config.toml
n_layer = 19
n_head = 4
n_kv_head = 4
qk_norm = false
init_std_down = 0.00237
lr_head = 0.00714
warmup_steps = 200
MLP neurons of a small language model. Each row is named by its layer, matrix (up: input weights; down: output weights) and neuron, and shows model dimensions 64-159. Each number is 128 + 24 x the weight over its row's rms, rounded and kept within 0 to 255.
After each neuron's rows, "fires after" lists the tokens most often just before its 100 highest values on Wikipedia text that the model never trained on; "fires before" lists the tokens most often just after its 100 highest values on Wikipedia text that the model never trained on.

L14.up469 [ 95 100 105 158  99 157 101 178 131 127 148 119 125  91 148 148 130 103 130 112 194 126 139 163 152 155 155 156 115 102 139 109 157 143 111 155 118 152 132 165  85  88 108 149 160 151 123 123 136 125  99  87 160 115 141 148 138 124 154 106 148 127 116 141  88 102  93 113 102 131 139 142 147 144 135 103 119 142 118 106 147 125 139 101 165 132 135 123 158  85 126 117 105 123 104 129]
L14.down469 [127 125 118 186 131 155 137 129 133 122 123 174 153 124 144 142 105  90 132 132 166 154 109 118 162 158 175  95 142 161 115 140 170 139 134 156 125  50 137 131 119 140 132  93 154 112 126 109  97 117 117 116 124 153 121 105 198 109 116 174 119 143 118 143  92 122 132 110 100 112 143 175 163 125 122 121 156  84 158  99 166 151 159 129 143 157 161 134 131  97 122 110 107 130 102 112]
fires after: " |", ";"
fires before: " |\n", "0", " |", "2", "1"

L2.up106 [ 97 177 159 163 150 136 156 144 113 119 121 108 102 135 126 111 159 139 141 101  67 173 138 162 115 143 116 137 159 138 103 158 129 132 109 170 172 101 126 122 145 144 138 114 120 177 103 141  64 166 150 153 141  87 171 143 132 146  99 107  82 131 168 124 147 161 125 126 133 166  61 155 102 106 102 146 140 109 110 144 127 105 178 130 154  85  87 159 122 135 117 118 109 122 130 152]
L2.down106 [137 155 157 131 131  88 149 138 131 131  62  66 147 130 100 124 132 169 126 128 153 171 150 129 113 111  94 109 129 131 123 171  91 131 179 182 134 146 151 113 116 156 123 146 175 188  87 119 114 134 150 162 117 114 115  85 100 124 156 120 125 158 130 133 140 151 132 137 154 155 114 151 108 128 118 111 170 114 122 151 129 148 150 108 110 148 123 156 102 140 133 169 140 107 144 123]
fires after: "em", " S", " s", " f", " d"
fires before: "rat", "ial", "us", "iet", "um", "c"

L16.up372 [130 118 103 106 184 120 149 141 165 115 114 128 117 119 176  78 108 125 113  83 147 108 152 153 129 138 192 118 144 128 112 106 145 130 143 135 149 141 155 110 155 133 124  75  84 136 122  97 161 171 117 112 127 165 147 115 114 121 141 127 123 118 165 109 151  92 106 121  95 103 117 125 135 143 116 106 137 117 136 144 140 106 126 122 166 137 170 136 141 113 158 136  79 129 188 132]
L16.down372 [146 140 124 135 159 132  93 142  99 150  96 128 126 121 139 134 110 139 144 149 135 143 141  94 159 120 135 101  88 105 129 132 131 159 145 151 130 113 121 163 117 129 112 110 143 102 144  90 123 152 113  80 138  97 159 128 126 128 118 148 146 142 118 125 147  93 109 144 125 105 131 149 102 107 110 135 121 133 134 148 132 123 154 110 138 133 102 160 151 138  72 178 139 125 122 137]
fires after: " |", ";", ","
fires before: "0", "6", "2", "3", "1", "7"

L16.up68 [143 138 145 118  92 160 142 171 114  96 131 146 114  83 135 146 147 116 150  89 192 106 138 136 103 141 138 115 110  90 127 148 136 151 124 150 113 156  98 147 173 131 118 124 148 115 173 118 101 106 133 133  77 148 120 123 121 125 141 131 128 124 138 183 143  96 133 130 106 114 112  98 143 166 137 137 120 122 141 131  98  99 129 139 138 135 147 158 149 106 132 144 109 106 136 142]
L16.down68 [129 119 172 163 189  89 121 138 123 167 149  95 109 153 178 131 128 105  98 139 136 161 138 101 134 128 109 172 190 169 114 136 143 123 134  90 121 118 149 140 158 136 135 149 120 133  88 131 102 155 114 129  86  98 136 154 140 122  95 150 167 123 113  83 117 105 138 126 107 114 154 172 115 127 115  90 170 113 132 159 135 165 155 124 130 116 113 105 116  92 118 158 128  96 131 151]
fires after: " |", "|", " T", "ate", ";"
fires before: " |", ":", " V", "1"

L7.up226 [ 77 139 135 104 119 124 127 172 144 136 117 135 127 149 143 111 127 154 110 134 146 165 136 108  91 160 144 115 125 126 109 116 170 157 139 139 140  78  90 114 114 114 141 147  87 138 154 154 125 165  71 150 122 119 144  86 146 143  99 105 115 149 138 133 110 120 111 140 116 134 172 107 110 127 144 177 145 142 105 103 118 123 130 138 124 125 139 137 132 153 123 131 158 133 172 151]
L7.down226 [110 100  98 138 108 113 130 122 142 118  87 142 172 105 130 106 155 140  98 147 108 141 134 105 128 179 103 116  76 155 129 174 172 123 138 129 116 136 119 159 135 136 134  98 102 127 133 133 123 104 176 118 121 129 120 115 172  93 127 138 171 115 144 131  45  93 150 128 111 147 145 148 155 119 174  99 187 118 117 127 110 150 128 133 157 112 127 201 137 152 106 138 114 112 126 108]
fires after: " |", ";", " /"
fires before: " |", "0", " |\n", "1", "4", "20"

L16.up459 [159 101 108 117 157 133 148 155  87 141 146 123  83 130 125 167  98 109 155 108 117 114 116 141 105 103 113 144 112 134 129 138 116 131 110 117 122 184 152 110 118 119 127 142 133 111 115  94  78 125 161 118 158 148  86 139 132 144 116 110 137  65 103 134 127 124 169 124 120 135 157 168 105 122 119 110 120  91 191 145 118 101 174 130 167 178 107 129  98 131 105 164 132 127  93 146]
L16.down459 [102 109  91 147 150 140 150 137 162 144 103 103 114 106 125 113 169 132 154 104 110 174 143 130 172 151  87 132 151 141 145 115 111 153 114 139 153 145 143 124 161 140 158 111 145 145 150 116 100 116 125 105 109  92 100 135 106 141 175 101 132 147 113 118 145 150 101 117 103  89 192 180 141  86 140 136 123 107 120 131 127 164 150 135 121 155 142 120 108 147 150 160 129  98 145 131]
fires after: " |", " ", "–", ".", ","
fires before: "1", "0", "3", "2", "4"

L7.up640 [134 130 133 100 128 132 128 165  59 159 124 132 123 164 160  98 117 114 150 114  99 149 122 131 130 112  97 143 105 101 127 132 119 106 101 126 138 100 136 119 118 125 157 138 112 147 152 119 154 163 125  84 147 152 157 109 137 124 129 126 143 104 125 133 150 159 108 108 126 114 134 124 107 114 160  93 149  83  83 111 121 167  95  65 130 111 154 154 170 134 125 143  93 145 153 180]
L7.down640 [153 161 129 133 107 148 140 111 121 144 100 112 131  90 146 143 148 137 112 166 100 109 167 136 160 134 134  94 121 143 165 124 145 155 133 166 137 173 135 165  89 119  91 124 107 137 120  90 165 144  93 164 169 112 130 122 116 122 161 131  89 145 116  74 155 101 135 175 143 162 139 144 115 146 134 139  98 103 180 174 126  95 177 127 140 154 152 108 124 163  91 146 135 178 146  72]
fires after: " T", "en", "omen", " L", " al"
fires before: "k", "on", " team", " U", "ad", "ol"

L4.up483 [140 126 181 186 124 142 128 123 181 124 136 100 134 122 131 107 151 116 130 121 142 110 126 133 115 149 158 157 144 127 119 105 106 135 101 131  87  98 151  88 116  96 170 105 183 137 131 150 126 162 128  76 155 110  92 127 136 128 125 119 140  98 147 146 141 141 198 111 114 132 100 122 124 191 101 126  90 121 154 186 159 123 127 111  89 158 133 125 123 151  89 136 109  88 111 126]
L4.down483 [172 154 144 131 126 115 170 138 115 143  85  60 148  97 165 119 114 105 134 128  95 116 152 136 185 153 122 100 101 102  94 122 134  75 119 127 143 141 128 126 105 137 132 126 154 116 108 123 144 126 136  74 115 119 150 130 120 136 140 129 139 126 139 125 111 101 139 157 118 140 154 135 142 104 121 112 129 134  85 153 161 104 110 112 138 144 193  31 131 145 123 141  83 126 129 156]
fires after: " ", " the", " ("
fires before: "3", "0", "lish", "2", "5", "9"

L16.up38 [136 142 149 108 133 166 140 108  99 135 125 115 152 106 107  94 121 109 124 118 130 133 115 108 115 133 138 109 125 129 112 118 147 102 131 123 113 204 150 157 144  91 139 144 155  77 125 119 141 112 108 114 117 135  86 112 119 138 150 100 138 144  82 131 142 150 188 124 123 114 119 147  87 123 183 128 102 140 144 175 160 117 116 133 157 136 121 125 156 114  87 121  91 111 139 135]
L16.down38 [127 161 101 154 109  99 110 151 141 148  86 127 131 143 137 130 120 139 181 150 131 108 114 161 145 140 111 116 131 105  96 161 144  98 130 140 138  99  62  99 102 161 113 117 150 142 124 157 106 154 119 110 142 146 136 108 184 155 131 122 164 137 117 134 127  71 124 124 133 112 167 132 152 121 162  90 160 108 158 119 166 114 184 140 114 148 147 132 106 102 174 107 141  94 129 123]
fires after: " |", " ", ";", " /"
fires before: "0", "1", "2"

L2.up571 [127 143  95  76 152 127 135 121 127 154 131 131 137  87 113 126 146 126 104  97 173 106 137 123  88 145 127 133 139 106 117 127 107 197 135 147 138 149 138 154 143  84 184 173 167 103 150 163 127 152 158 119 147 128 164 128 137  98 124 141  78 117 170 142 131 163 154 140 130 153 135  91 175 150 129 107 124 155 142 111 146 145 142  99 111  78 115 127 159 106 100 106 133 167 157 120]
L2.down571 [134 140 110 112 144 116 142 131  79 148  99 129 130  96  94 134 114 114  98 103  91 134 122  99 131 154 123 118 110 161  95 125 128 178 108 114 140  95 102 125 107 115 191  95 138 146 167 153 122 175 169  90 148 137 126 116 141 122 181 132 117 146 122 119 134 151 142 152 125 142 138 139 170  66 133 128 152 145 124 131 120 123 117 126 107  72 134 131 118  93 155 150 125 178 190 157]
fires after: " ", "C", " |", "-", " F", "ey"
fires before: ";", "omen", "inn", " |", "in"

L13.up569 [155 163  84 102 140 141  78  84 107 144 148 160 119  90 156 115 128 158 120 144 105 153 143 126 153  86  88 118 103 105 118 111 128 133 131 123  87 103 138 129 175 125 127 144 135 141 130 137  95 165 121 112 135 154 105  91 126 106 158 146 119 112 113 110 122 177 155 132 143  83  86 114 126 161 165  73 134 153 126  77 145 140 132 124 116 119 103 130 134  95  97 117 166 134 185 124]
L13.down569 [ 99  61 133 147 141 144 124 110 130 121 142 136 114 104 140 143 137 132 162 163 113 145 136 105 160 142 140 132 151 126 133 106 118 161 116 122 107 155 158 127 139  98 113 110  91 110 101 139 117 138 166 110 143 177 105 135 117 131  88 145 167 134  87 123  71 124 129 171 122 126 136 150 125 152 121 206 172 109 120 117 109 141 103 111 131 137 137 103 159 108 152 110 122 156 129 123]
fires after: " "
fires before: " |", ";", ".", "\n"

L14.up6 [125 125 138 105 154 172 122 135 147  92 135 121 137 102 138 118  92 135 163 136 177 154 110 158 109 183 147 144 113  89 150  82 134 117 138 136 125 156 118 135  96 131 128 105 105 130 111 122 101  99 160 131 138 140 175  87 171 129 154  88 140 103 152 143 181 160 175 123 156 157  96 159 163 126 154  94 145  59 136 134 143 188 162 148 148 111 162 135 154 128 127 107 162 103 107 157]
L14.down6 [126 108 107 124 166 169 152 113 185 142 165 100 190 140 155 139 141 172 115 145 168 147 135 102 149 123 156 148  82 108 150 145 118 192 141 107 113 136 110 120  85 140  99 111 141 146 125 102 142 147 122 121 137 166 120 129 115  90 143 131 158  95 122 108 130 124  81 141 143 110 147 119 143 145 123 115 151 128  81 132 143 175 126 148 136 135 100 106 130 144 101  80 141 110 112 130]
fires after: " |", " and"
fires before: " |", " |\n"

L12.up827 [ 92 134 114 130 128 144 105 152 153  99 171 148 101 117 120 168 135 139 114 126  87 127 166 146 105 146  95 115 120 107 107  80 139 101 134 115 130 146 138 102  84 130 144 119 108 104 110  88  78 161 142  81 139 133 136  99 117 155 153 115 123 127 121  82 129 131 170 123 135 124 149  83 122 149 145  92 155 128 156 110 114 129 135 119 143 126 144 139 111  89 148 124 130 143 151 132]
L12.down827 [149  80 120 133 126 125 152 166 138 146 159 125 149 120 128 145 117 102 132 108 136 136 134 114 146 127 175 134  93 125 145 127 121 102 118 106  95 146 135 115  83 157 152 116 157 143 132  86 126 132 152 121 159 116 131 140 108 166 109 146 137 117 117 173 145 165 105 109  96 149 140 125 168 176 134 143 124  80  71 149 146  87 106 134 154 144 148 135 144  79 141 133 113 113 119 127]
fires after: " ", " +", ";", "–", "+"
fires before: " |", ";", ".", ",", "od"

L12.up478 [163 102 175 123 157 138  84 134  96 120 165 148 147 154 141 161 127 100 100 123  98 139 125 165 125 151 170 137 124 124 168 141 109 120 104 104 125 112 159 110 158 132  67 191 132 121 132 117 150 107 109 126  99 125 115 130 119 109 128  98  84 112 120 143 117  94  99 151 184 116 104 117 122 128 161 142 127 159  96 120 107  99 146  98 109 158 141 130 146 118 118 132 132 131 140 146]
L12.down478 [128 159 148 125 152 140 117 124 116 158  98 170 154 165 118 137 123 160 128 172 135 129 125 153 115 132 124 124 153 150 120 150 137 116 151 136 164  88 148 102 139 142 149 103 123 109 108  97 178 132  94 120 172 150 141 114 119 107 142 124 124 107 140 122 136 121  87 120 115 122 168 114 118  95 150 100 120 141 139 122 116 141 156 177 139 119 107  73 134 106 103 111  87 152  74 140]
fires after: "f", " Euro", " Party", "y", " Year", " "
fires before: "an", " ", "a", " T"